config = dict(
    num_hidden_layers=13,
    hidden_size=160,
    num_key_value_heads=2,
    intermediate_size=640,
    norm_eps=1e-05,
    positions='rope',
    rope_theta=10000.0,
    qk_norm=True,
    bias='qkv',
    init_std_o=0.0106,
    init_std_down=0.00475,
    weight_decay=0.11,
    max_grad_norm=1.0,
    max_seq_len=256,
    train_tokens=141100000,
)
MLP neurons of a small language model. Each row is named by its layer, matrix (down: output weights) and neuron, and shows model dimensions 0-63. Each number is 50 + 15 x the weight over its row's rms, rounded and kept within 0 to 99.
A block is one neuron, or neurons of one layer that tend to fire together. Before each block is what it responds to, as a language model described it from the Wikipedia text at the highest values.

Latinate suffixes; "that". Suffix pieces closing split Latinate words, like -tor (senator, regulatory), -us (status, thus), -ti (excavations), plus the word "that" after nouns or reporting verbs.
L3.down163:33 61 55 55 73 42 65 57 29 52 22 61 61 16 73 42 29 70 25 32 62 54 69 45 62 57 52 43 69 73 31 53 44 55 65 34 22 47 48 61 43 60 75 76 56 62 66 41 71 31 50 39 54 59 49 42 82 57 47 30 39 69 81 65
L3.down495:29 45 42 39 92 51 55 38 44 60 25 29 52 41 50 80 13 76 44 56 51 71 46 67 59 43 51 64 50 58 18 82 23 53 64 72 59 63 29 51 40 35 39 93 63 49 49 52 80 39 48 56 62 35 41 40 46 41 39 45 54 55 22 80

Suffix -s ending. Word-final "s" tokens split off their stem: plural nouns (touchdowns, passengers, interests), possessive 's, and third-person verbs (arrives, operates).
L8.down188:45 57 19 67 46 41 58 19 54 30 27 34 51 46 53 77 59 70 60 33 59 36 71 39 33 57 66 19 55 48 39 69 37 59 52 52 51 35 47 32 62 49 67 66 50 50 73 29 44 15 29 54 43 60 51 37 40 34 59 51 56 45 27 43
L8.down347:23 61 59 44 62 12 53 19 67 23 26 42 41 81 64 54 64 61 45 16 46 64 63 29 71 64 54 24 73 41 34 65 38 27 54 48 54 23 40 77 64 54 69 61 73 37 57 36 46 25 69 51 65 41 53 56 65 58 45 43 62 51 56 55
L8.down362:52 76 48 31 44 30 46 18 53 57 21 37 51 53 50 34 40 42 35 42 40 55 54 16 35 68 56 42 67 59 36 68 60 22 39 42 63 20 42 67 44 49 43 71 65 53 54 37 64 17 63 65 73 42 30 42 53 50 69 64 54 52 74 65
L8.down495:25 57 44 49 39 34 60 33 69 36 38 55 51 61 37 65 71 64 36 35 45 35 76 20 41 64 64 09 46 42 61 71 41 30 61 69 46 33 57 67 29 63 45 54 69 65 65 42 27 14 52 45 51 56 51 56 63 59 62 56 41 32 41 39

Adverb-forming -ly suffix. Word-final suffix pieces completing a split word, mostly -ly on adverbs (historically, significantly, greatly, Weekly), occasionally -est, -ful, -ities.
L3.down310:54 44 42 41 38 73 37 58 49 66 60 46 47 50 37 49 81 56 65 42 29 41 76 35 35 48 63 42 32 95 43 56 60 48 27 50 20 31 60 56 63 20 32 54 51 48 76 54 38 33 51 46 29 67 67 44 58 61 35 44 43 64 43 49
L3.down633:27 44 67 51 49 52 52 60 30 65 71 48 51 21 65 47 69 13 48 65 64 62 37 56 29 53 58 47 55 48 84 36 51 59 35 51 46 34 54 69 52 40 58 40 74 64 35 31 27 55 51 52 53 41 71 67 39 62 48 63 52 46 67 56

Mid-word suffix fragments. Short non-initial word pieces such as les, de, ies, der, iv that complete a word split into several tokens, often in tables, lists and names (Rowles, noodles, deliveries, Bolivia).
L2.down54:30 51 51 60 33 38 36 63 48 63 50 25 43 44 46 37 45 55 52 55 46 43 25 36 60 54 48 48 36 23 71 57 53 54 61 60 71 48 38 52 02 53 56 39 69 51 48 71 63 50 49 39 75 35 54 12 24 55 47 64 56 40 51 71
L2.down179:47 18 72 44 28 71 45 24 63 69 52 60 20 76 70 49 36 68 41 65 47 46 49 55 45 34 42 51 74 09 43 53 50 62 35 93 60 53 29 34 26 51 72 65 65 29 52 65 47 25 45 26 31 66 58 60 71 30 36 40 59 54 40 55
L2.down200:71 51 33 41 75 35 35 61 36 42 67 26 13 25 67 51 56 71 24 46 52 60 51 66 40 61 55 33 72 63 29 65 52 56 33 62 53 55 29 31 79 29 45 47 63 49 63 91 61 21 32 63 50 60 53 50 48 31 45 53 62 51 31 42
L2.down378:43 60 61 50 38 56 19 53 54 40 45 61 50 29 65 40 45 43 69 62 45 45 35 44 40 56 49 47 66 43 52 22 60 42 48 64 64 71 06 38 59 66 48 44 63 61 49 42 66 44 53 41 53 43 83 43 56 51 69 26 40 36 56 60
L2.down428:55 65 42 55 73 52 39 69 54 48 47 45 39 34 54 70 48 54 37 56 36 69 35 40 49 47 57 70 39 64 37 60 51 55 41 78 35 54 66 52 37 45 51 59 49 63 40 25 47 49 28 88 73 72 61 45 29 50 43 42 51 48 35 33
L2.down464:66 39 45 43 64 49 61 53 62 60 41 55 03 55 50 42 55 56 28 61 60 36 66 43 53 50 40 44 69 45 57 60 22 51 21 49 67 55 14 07 53 43 56 55 50 35 65 45 48 55 41 53 36 81 72 77 62 38 38 29 44 67 44 56
L2.down500:44 36 24 54 61 42 64 56 51 40 48 60 71 41 42 53 55 38 60 69 42 39 65 63 30 45 64 50 44 47 35 51 54 60 67 68 52 21 61 64 47 15 46 42 52 61 45 19 23 24 24 93 44 47 44 25 24 67 63 75 47 43 59 44
L2.down597:47 82 68 57 50 46 58 43 75 61 40 70 43 61 43 36 34 26 64 55 43 45 55 45 54 43 43 57 40 62 28 72 32 53 37 60 46 67 23 47 28 34 56 27 54 72 37 45 62 29 44 52 54 57 74 47 35 61 62 54 66 54 43 27

Music-article section headers. Words opening album-article headings and table labels, like Professional ratings, Original Soundtrack, Track listing; also mid-word pieces in, is (Quentin, Carlisle).
L2.down202:56 07 43 18 66 68 30 56 65 66 66 62 54 73 23 59 54 48 53 41 35 66 57 82 46 58 72 37 38 59 64 63 61 63 48 43 46 18 72 41 42 33 40 78 61 47 57 67 51 14 77 32 42 28 43 34 59 49 46 40 39 65 65 59
L2.down209:58 58 63 50 74 92 31 45 44 59 24 34 46 92 33 45 51 93 37 40 50 42 30 68 41 57 63 39 38 48 30 46 58 49 65 32 40 39 50 55 49 54 50 50 40 48 52 38 78 52 48 41 57 26 49 53 35 39 53 26 34 64 60 53
L2.down304:54 36 40 49 77 68 54 14 51 45 34 45 45 69 37 59 52 73 39 42 35 46 33 62 35 35 56 55 48 49 42 71 55 59 40 54 51 35 90 55 43 46 54 60 32 51 62 55 51 63 41 38 44 38 46 43 53 48 64 61 48 35 41 68
L2.down323:41 48 16 42 47 52 54 46 36 49 38 37 55 85 50 46 48 50 20 50 44 42 45 55 56 56 59 31 48 44 63 65 61 57 68 54 57 40 40 45 08 51 61 57 44 28 48 40 71 46 41 71 41 55 53 64 76 39 38 48 33 71 45 65
L2.down413:71 27 59 49 60 61 52 61 40 58 58 55 32 57 44 53 24 70 44 38 58 86 60 68 35 40 58 55 49 74 50 29 48 48 52 35 48 22 60 53 04 63 52 41 56 66 78 62 34 73 56 54 20 38 43 44 61 49 48 35 38 55 38 56
L2.down441:63 68 58 42 35 54 35 61 51 50 33 43 29 52 39 53 42 75 34 40 53 58 42 45 49 47 58 38 61 39 51 64 37 57 40 49 40 30 59 64 40 62 67 58 64 39 36 39 74 67 48 58 56 36 59 51 71 66 56 50 41 76 43 27
L2.down533:76 43 63 48 73 61 51 61 71 58 58 50 65 79 37 64 50 50 41 52 46 49 54 77 34 40 65 35 57 74 41 53 33 65 66 34 51 50 61 50 51 49 40 56 41 22 26 41 70 40 45 62 55 35 72 35 66 49 46 46 45 35 66 56
L2.down557:58 49 54 52 81 57 86 38 64 38 06 45 46 64 45 71 48 70 46 61 35 68 39 36 51 61 48 24 50 35 47 52 36 59 53 34 45 29 69 51 54 20 48 57 31 28 62 46 39 37 28 63 40 41 69 54 58 67 73 47 64 30 39 49

Word-final suffix "s". The standalone "s" token ending a word: possessive 's, plural nouns, and third-person verbs, e.g. school's, Greeks, depicts, 1950s.
L2.down91:58 35 36 30 41 32 63 23 50 43 84 55 70 52 41 43 44 35 49 61 42 54 23 64 72 40 53 32 57 52 31 70 55 18 48 49 45 64 33 54 35 67 50 30 46 49 47 73 53 72 47 51 37 43 51 55 45 51 56 56 32 61 57 39
L2.down129:56 56 23 29 51 46 30 28 57 56 55 70 70 59 54 43 47 59 44 45 49 59 26 79 63 47 57 58 32 47 63 66 48 36 63 41 66 55 26 64 40 77 44 39 39 51 43 72 35 49 57 40 24 58 19 52 29 55 76 46 41 68 52 42
L2.down238:71 64 46 21 27 43 49 43 42 43 48 78 82 43 33 62 39 44 57 42 39 45 11 72 61 34 55 62 58 42 47 54 60 29 63 32 58 61 38 52 29 60 62 52 24 49 39 64 42 73 60 48 25 65 39 58 50 32 74 60 24 61 69 28
L2.down283:35 36 38 26 52 40 54 81 47 51 47 46 48 74 85 39 71 45 29 26 57 60 73 52 50 72 67 77 53 58 30 77 57 55 40 72 55 41 45 70 43 49 44 77 34 42 54 62 33 43 62 53 40 54 34 42 32 28 55 45 42 70 45 51
L2.down302:40 37 53 43 57 31 51 42 59 50 25 53 64 43 58 64 55 55 65 37 42 35 77 53 60 49 58 37 58 52 59 48 40 42 54 50 58 56 31 29 93 75 30 36 50 63 49 23 70 21 69 25 66 63 49 50 55 41 51 40 23 64 77 37
L2.down369:36 34 19 62 72 50 40 55 34 75 63 35 36 63 72 62 72 48 53 75 53 50 50 44 55 35 49 58 39 56 49 72 42 34 52 62 54 61 52 53 62 81 41 53 55 47 42 52 50 32 60 67 56 44 44 79 44 23 35 30 66 54 65 52
L2.down502:78 51 49 27 47 47 49 46 48 33 30 39 71 38 58 79 62 40 60 42 53 67 37 92 48 44 44 58 68 54 61 82 67 20 60 37 56 46 39 51 50 57 62 64 26 49 40 54 29 32 69 40 37 49 24 46 35 39 61 45 19 60 60 38
L2.down565:54 45 38 29 19 51 43 50 44 39 48 45 66 38 43 57 53 54 36 38 43 55 50 60 82 35 45 65 44 43 57 67 53 13 59 37 69 68 33 60 38 46 65 40 39 40 49 63 25 37 53 26 20 59 33 47 29 67 61 39 38 78 54 61

Word-final "s" token. A separate "s" token closing a word, mostly the possessive after an apostrophe (Georgia's, Eminem's) and names' final s (Brooks, Geromichalos).
L3.down18:40 38 29 36 55 50 60 38 27 37 51 26 73 43 70 38 77 54 17 45 45 53 71 59 43 84 55 34 55 76 36 53 57 56 24 54 64 31 70 51 46 44 57 23 39 37 58 51 57 28 51 67 21 83 49 20 58 34 48 51 49 60 52 39
L3.down385:66 25 46 35 16 54 25 49 48 59 43 47 78 18 79 85 55 26 50 62 57 44 41 47 65 28 56 44 62 58 69 62 43 25 47 64 63 27 39 50 23 40 51 41 37 55 56 46 31 37 59 47 56 56 38 41 42 10 61 36 49 57 53 41

Word-final subword pieces. Last piece completing a word split into several tokens, often before a comma or period: Slovaki-a, railro-ads, incumb-ent, Garris-on.
L8.down257:34 47 48 13 63 36 65 55 70 42 41 73 58 75 40 44 42 45 67 66 70 43 47 60 60 46 75 37 27 33 52 44 54 33 53 67 60 45 56 84 26 24 55 89 83 69 41 59 45 50 62 47 37 19 19 62 58 38 36 51 50 45 41 54
L8.down512:65 46 49 39 35 33 57 47 53 19 52 53 44 55 55 88 49 40 57 16 59 59 46 57 24 62 80 24 46 35 51 43 43 45 59 54 71 33 71 68 30 35 59 77 43 57 46 35 51 34 52 64 35 34 60 43 43 58 59 57 46 10 44 66
L8.down529:45 49 36 49 43 28 50 39 53 49 42 63 62 38 67 27 74 41 54 54 51 27 60 39 69 58 52 15 56 68 59 62 39 50 53 81 40 07 50 85 52 35 68 37 52 62 48 26 48 28 55 35 53 51 60 43 67 56 40 25 61 37 71 55
L8.down578:32 41 62 35 45 15 72 31 55 57 44 32 44 56 40 41 35 37 66 70 64 43 59 33 61 64 74 37 37 41 50 71 69 25 36 60 62 43 58 58 55 26 34 67 75 50 52 44 36 21 45 55 48 69 44 60 56 74 61 25 60 56 36 56

Heading and clause delimiters. Closing = signs of wiki section headings (== History ==, ===Radio===), plus commas ending introductory place or date phrases (in Canada, On 3 November).
L2.down66:64 42 40 39 31 46 49 59 41 58 59 73 56 32 10 72 55 63 43 33 55 55 22 60 70 32 44 58 59 57 61 55 71 20 74 36 56 63 20 60 46 52 54 29 39 50 37 70 11 61 57 44 24 62 40 56 52 51 70 46 30 55 45 44
L2.down106:64 35 34 59 24 52 51 23 35 42 52 80 61 63 19 35 25 57 60 53 41 48 38 51 69 41 43 62 58 47 35 25 68 36 49 33 51 77 38 44 54 71 67 56 38 54 50 54 48 72 56 69 41 54 46 68 70 45 57 58 54 71 59 38
L2.down339:82 43 39 43 29 48 41 51 45 38 56 55 68 46 26 71 34 36 49 40 41 58 10 57 63 40 61 76 59 44 58 45 36 28 64 31 56 66 26 48 42 61 51 37 33 54 45 67 38 72 54 47 37 56 33 57 46 60 74 47 34 63 58 42
L2.down442:65 72 46 29 36 58 65 57 66 49 52 53 69 51 15 31 60 42 45 52 52 60 27 41 61 28 36 33 52 37 50 55 65 33 67 18 25 58 42 50 50 54 38 52 41 55 53 55 37 69 51 61 31 68 45 47 50 36 62 56 34 61 55 28
L2.down527:88 47 44 29 24 48 53 25 37 45 51 73 72 44 27 63 52 38 47 48 35 40 27 52 66 34 59 62 78 32 38 43 51 17 60 32 52 59 29 53 42 70 53 35 28 47 45 68 44 53 59 47 40 43 41 63 56 36 59 49 36 65 65 37
L2.down582:54 53 47 34 57 63 55 33 67 36 49 34 72 72 59 26 37 52 43 26 47 58 33 64 73 54 65 51 47 44 42 72 70 29 64 28 45 75 55 57 53 44 44 51 38 61 64 55 40 75 44 29 20 67 34 61 55 46 71 48 43 71 55 41
L2.down605:65 38 53 30 21 47 42 41 34 56 50 73 61 59 22 65 32 38 56 46 43 58 28 69 72 30 42 72 71 42 47 49 60 40 60 37 48 62 33 49 40 59 42 46 33 37 37 83 32 63 62 52 31 61 40 59 51 40 51 56 32 47 48 60
L2.down618:66 35 38 41 43 43 40 45 42 34 69 72 73 60 48 60 43 63 52 44 50 38 35 81 64 35 58 65 60 48 38 58 49 39 51 45 75 64 30 46 52 63 57 51 36 51 36 82 46 56 53 37 14 57 26 55 55 42 73 59 40 62 51 37

Word-final subword pieces. The last subword piece completing a split word or name, strongest for "in" (cabin, Tashlin, Haggin), also teeth, backers, Gulf.
L8.down46:41 50 52 58 64 43 78 40 67 57 33 50 49 93 52 61 29 74 53 34 71 39 60 30 49 52 82 33 41 58 42 50 32 50 41 39 53 45 51 45 48 69 59 49 48 73 64 50 50 38 46 46 40 42 68 52 47 63 50 43 69 72 11 52
L8.down76:48 41 57 40 53 39 89 32 72 55 41 54 53 60 42 34 36 72 80 27 66 54 42 42 56 68 69 42 30 57 52 71 49 60 43 25 76 33 54 45 47 58 49 50 37 58 50 36 49 42 54 71 45 50 86 39 43 79 66 25 61 29 39 34
L8.down83:49 45 29 67 57 62 71 59 39 52 44 52 34 56 52 45 42 73 23 54 38 43 90 43 37 56 52 36 39 68 32 37 24 61 44 48 37 37 79 63 42 29 43 44 59 48 36 49 61 47 46 61 67 40 32 37 37 53 39 53 44 46 38 50
L8.down532:36 56 68 56 31 44 65 42 58 34 32 60 35 70 58 71 60 72 58 30 67 45 58 48 34 65 75 24 56 38 56 44 28 55 45 66 39 46 48 33 51 51 56 58 58 59 57 44 32 35 68 63 41 45 44 48 62 66 46 46 31 37 30 45

Mid-word g after n. Short word-piece continuations inside split words, most often a g right after n (Shan-g-ri, len-g-th, Feelin-g), also m, in, ct, ger.
L3.down600:53 58 30 65 40 28 72 55 59 44 64 19 44 75 36 44 74 70 42 20 45 50 59 24 49 64 65 45 47 63 41 46 43 59 49 23 55 62 77 67 58 44 37 67 50 44 64 48 58 76 32 61 46 84 71 74 25 67 38 63 59 25 32 54
L3.down620:43 47 46 56 61 57 34 57 43 70 52 30 57 41 48 63 68 99 38 65 47 50 66 37 44 41 50 36 56 60 19 56 40 46 45 46 42 24 65 34 68 41 45 51 47 67 88 56 43 40 44 69 47 70 77 33 36 46 67 43 64 40 26 49

Heading closing equals sign. The second equals sign that closes a wiki section heading after its title, as in ==Club career==, ==Plot==, === 2003–07 ===.
L8.down178:58 59 32 55 55 42 66 60 49 31 47 65 41 62 15 61 35 42 99 55 61 53 53 33 66 61 92 47 36 64 52 50 38 56 43 53 33 43 57 56 47 55 43 49 59 50 34 46 52 61 63 69 61 61 37 44 37 58 35 56 46 39 39 41
L8.down251:56 29 64 62 60 51 48 30 39 76 50 68 35 61 43 62 71 57 60 37 44 61 42 57 50 26 43 35 57 52 54 63 52 74 35 64 48 43 54 66 41 38 60 66 65 60 73 45 59 52 30 59 35 17 46 31 35 60 40 45 17 51 46 21
L8.down502:74 57 50 79 39 63 68 53 22 54 78 44 34 41 40 62 27 39 52 75 53 57 49 50 32 37 69 65 46 58 57 38 43 71 48 62 00 43 62 45 42 61 64 30 57 43 52 49 73 64 42 49 52 63 35 42 65 45 53 55 61 35 45 49
L8.down525:65 63 40 55 66 62 35 62 63 41 74 48 61 30 43 42 55 70 45 50 30 49 69 37 47 52 45 49 31 30 79 60 48 49 49 62 20 16 43 45 61 31 48 26 52 65 63 59 42 18 78 35 60 51 40 61 46 42 63 48 53 79 55 38

Wiki heading equals signs. The = signs of wiki-markup section headings, mostly the closing ones after the title, as in ==History==, === District 13 ===, ===Radio===.
L3.down183:63 43 67 34 31 68 34 48 42 48 58 46 55 52 59 71 52 64 78 45 56 46 53 66 71 23 46 74 55 38 55 62 31 53 57 73 75 44 37 52 56 52 69 29 33 57 60 77 42 53 69 32 35 48 55 58 52 21 54 35 46 53 53 42
L3.down572:63 31 52 54 50 67 56 45 48 53 66 44 53 59 26 65 33 49 71 48 35 50 46 62 65 44 66 78 77 47 61 46 33 61 60 35 60 61 42 39 78 47 50 47 50 52 46 76 39 55 61 44 64 57 09 67 58 24 52 56 24 71 41 49

Word-internal fragments, born. Word pieces that continue or end a word, especially "us" and "ni" in names and terms (Marcus, Colossus, Mioveni), plus "born" after "(" or "was" in biographies.
L2.down47:31 58 39 55 61 55 39 21 42 47 37 52 70 66 63 38 62 37 58 65 45 58 58 58 51 45 46 74 54 58 49 55 45 34 43 24 45 46 27 47 87 67 53 63 58 63 54 53 59 53 45 55 45 47 39 62 63 15 64 46 70 09 58 43
L2.down171:36 49 47 40 45 44 58 72 33 48 54 61 53 58 59 43 47 51 62 82 43 57 52 65 34 43 51 53 39 55 48 56 36 62 56 44 37 39 74 48 85 58 41 55 46 54 60 70 48 57 86 53 28 53 38 50 39 22 60 56 69 24 44 78
L2.down263:29 33 46 55 64 67 43 60 37 49 39 77 73 69 64 68 58 53 27 71 60 41 54 83 26 40 49 55 64 52 23 45 23 57 49 45 54 47 45 34 55 54 43 61 59 67 61 46 28 52 56 43 53 56 35 63 54 41 82 49 31 30 52 54
L2.down343:46 22 53 33 51 37 67 59 34 55 80 56 44 70 30 51 46 21 44 85 53 66 49 72 32 58 58 65 57 54 52 46 46 51 36 47 47 36 99 53 82 68 56 49 48 48 59 60 46 50 66 48 46 31 27 36 44 58 59 54 71 27 50 37
L2.down385:30 63 22 62 50 57 77 52 46 43 44 51 51 42 72 55 49 35 73 71 50 50 51 79 46 71 31 18 43 45 47 11 64 48 57 11 48 52 38 32 95 57 72 54 54 51 27 51 33 36 73 72 55 41 44 39 32 42 29 36 52 51 56 53
L2.down405:62 37 56 57 48 46 65 42 47 44 47 59 58 50 43 46 60 32 56 64 46 54 52 75 34 67 58 40 40 41 69 65 57 70 20 10 44 31 66 48 75 20 60 48 52 45 58 66 33 42 60 72 42 16 31 48 59 85 62 60 74 28 54 54
L2.down453:32 63 31 54 59 45 38 66 52 59 81 57 38 41 62 51 39 82 57 30 47 39 64 26 67 60 53 29 46 56 31 66 65 49 30 36 74 44 48 63 62 42 40 35 59 55 74 28 36 42 46 59 51 58 81 52 52 63 46 33 51 31 48 56
L2.down484:34 53 63 40 66 73 54 59 58 33 42 59 38 50 49 40 70 62 57 61 50 54 21 50 34 61 61 14 53 55 45 41 52 51 49 40 39 30 40 47 52 41 38 62 61 49 57 53 66 40 79 44 42 42 76 57 38 70 44 42 69 71 78 88

Word-final "y" suffix. Fires on a "y" token completing a word after a split stem, such as ply+wood, rain+y, Rock+y, deliver+y, Controvers+y; also similar endings like ies, ia, ö.
L3.down337:60 51 22 61 40 53 42 51 31 64 39 63 56 44 50 39 46 78 76 38 42 24 61 61 32 49 55 63 33 41 44 43 65 33 31 52 70 46 40 37 56 64 54 65 54 58 63 10 83 63 49 54 81 17 33 47 40 74 50 52 50 53 55 43
L3.down627:69 34 56 46 79 50 49 50 31 31 66 56 46 60 49 51 33 50 63 55 28 52 41 50 53 54 55 80 76 48 66 50 46 51 51 41 65 55 54 71 71 91 46 36 46 45 45 71 55 64 66 54 72 61 34 55 43 77 28 49 56 23 56 46

Word-final completion pieces. Short last pieces that finish a split word or acronym, such as -a in Armenia, -us in Damascus, C in CBC, A in RCA.
L8.down36:25 46 52 31 43 19 87 56 17 30 10 58 36 57 47 46 26 49 59 70 59 44 53 57 67 19 57 38 31 47 67 81 33 40 45 72 56 37 63 48 30 52 62 63 60 45 31 70 41 47 66 45 50 32 45 60 38 72 31 41 46 57 37 67
L8.down128:44 26 58 26 65 33 83 61 53 30 06 38 40 59 47 79 23 58 67 56 43 47 70 41 70 39 48 39 49 47 38 59 53 25 29 55 47 42 48 46 60 50 47 87 53 56 54 55 39 40 62 60 53 50 48 63 56 54 69 28 33 53 45 63
L8.down475:48 54 69 15 66 53 74 60 67 35 19 55 40 43 28 70 40 78 57 48 43 44 64 48 58 49 35 28 47 72 52 46 64 41 59 53 52 55 57 35 38 42 44 69 47 66 43 62 56 23 66 48 45 41 47 58 62 52 65 46 22 47 27 54
L8.down526:39 27 61 40 49 39 67 64 58 54 30 68 46 58 59 78 39 57 55 49 40 64 60 61 63 41 31 62 32 38 46 72 55 49 48 90 59 59 37 59 43 51 53 71 29 47 42 70 39 42 59 47 50 48 60 62 66 56 47 30 44 63 58 66

Adverb -ly suffix, modifiers. The -ly suffix completing adverbs before the word they modify (increasingly, significantly, normally), plus determiners and degree words after prepositions (in the, its, about).
L8.down166:43 56 39 74 43 60 29 70 27 54 53 38 55 51 60 48 74 47 45 41 60 41 74 50 44 51 43 67 25 66 52 59 65 60 44 69 40 39 59 54 61 59 31 44 52 26 28 77 47 42 46 63 61 31 76 30 56 48 44 41 47 48 24 55
L8.down223:44 27 48 43 76 13 39 31 60 65 59 18 52 21 46 34 45 63 44 62 53 60 52 33 70 53 65 64 46 82 75 55 60 34 30 40 32 39 58 49 22 32 42 23 43 36 37 32 69 36 56 73 53 54 52 58 53 61 46 24 59 50 54 52
L8.down235:36 45 51 33 26 56 71 46 64 62 58 51 36 24 28 60 26 55 76 58 66 56 42 40 52 44 57 61 44 59 50 25 47 77 52 67 51 81 49 49 47 53 51 91 69 54 69 56 38 99 22 55 25 37 48 57 64 41 42 58 56 48 50 59
L8.down354:42 46 62 54 46 44 61 48 59 50 68 35 60 40 58 40 71 54 81 49 76 53 45 19 67 48 72 56 24 43 79 54 40 39 46 30 54 70 68 73 44 61 12 59 71 62 51 39 69 45 30 32 58 41 66 53 46 62 53 11 68 57 50 48

Table cell separators. Pipe separators between cells in Wikipedia tables, especially after a row label or value, e.g. Total votes |, °C (°F) |; also slash in m/s.
L3.down240:49 62 43 43 26 63 28 52 36 09 69 51 72 51 40 66 52 42 50 58 36 53 43 62 56 69 57 30 30 54 60 48 50 73 48 56 35 59 50 53 19 40 55 56 63 60 51 71 67 35 33 61 46 45 48 22 17 53 44 68 62 55 46 63
L3.down530:69 37 84 27 38 45 41 49 39 34 32 55 63 37 59 89 38 25 73 55 48 52 47 71 49 43 47 70 49 67 61 55 58 45 53 57 55 19 28 68 49 50 69 44 35 52 58 63 47 59 52 15 56 06 56 54 31 26 50 42 47 41 77 36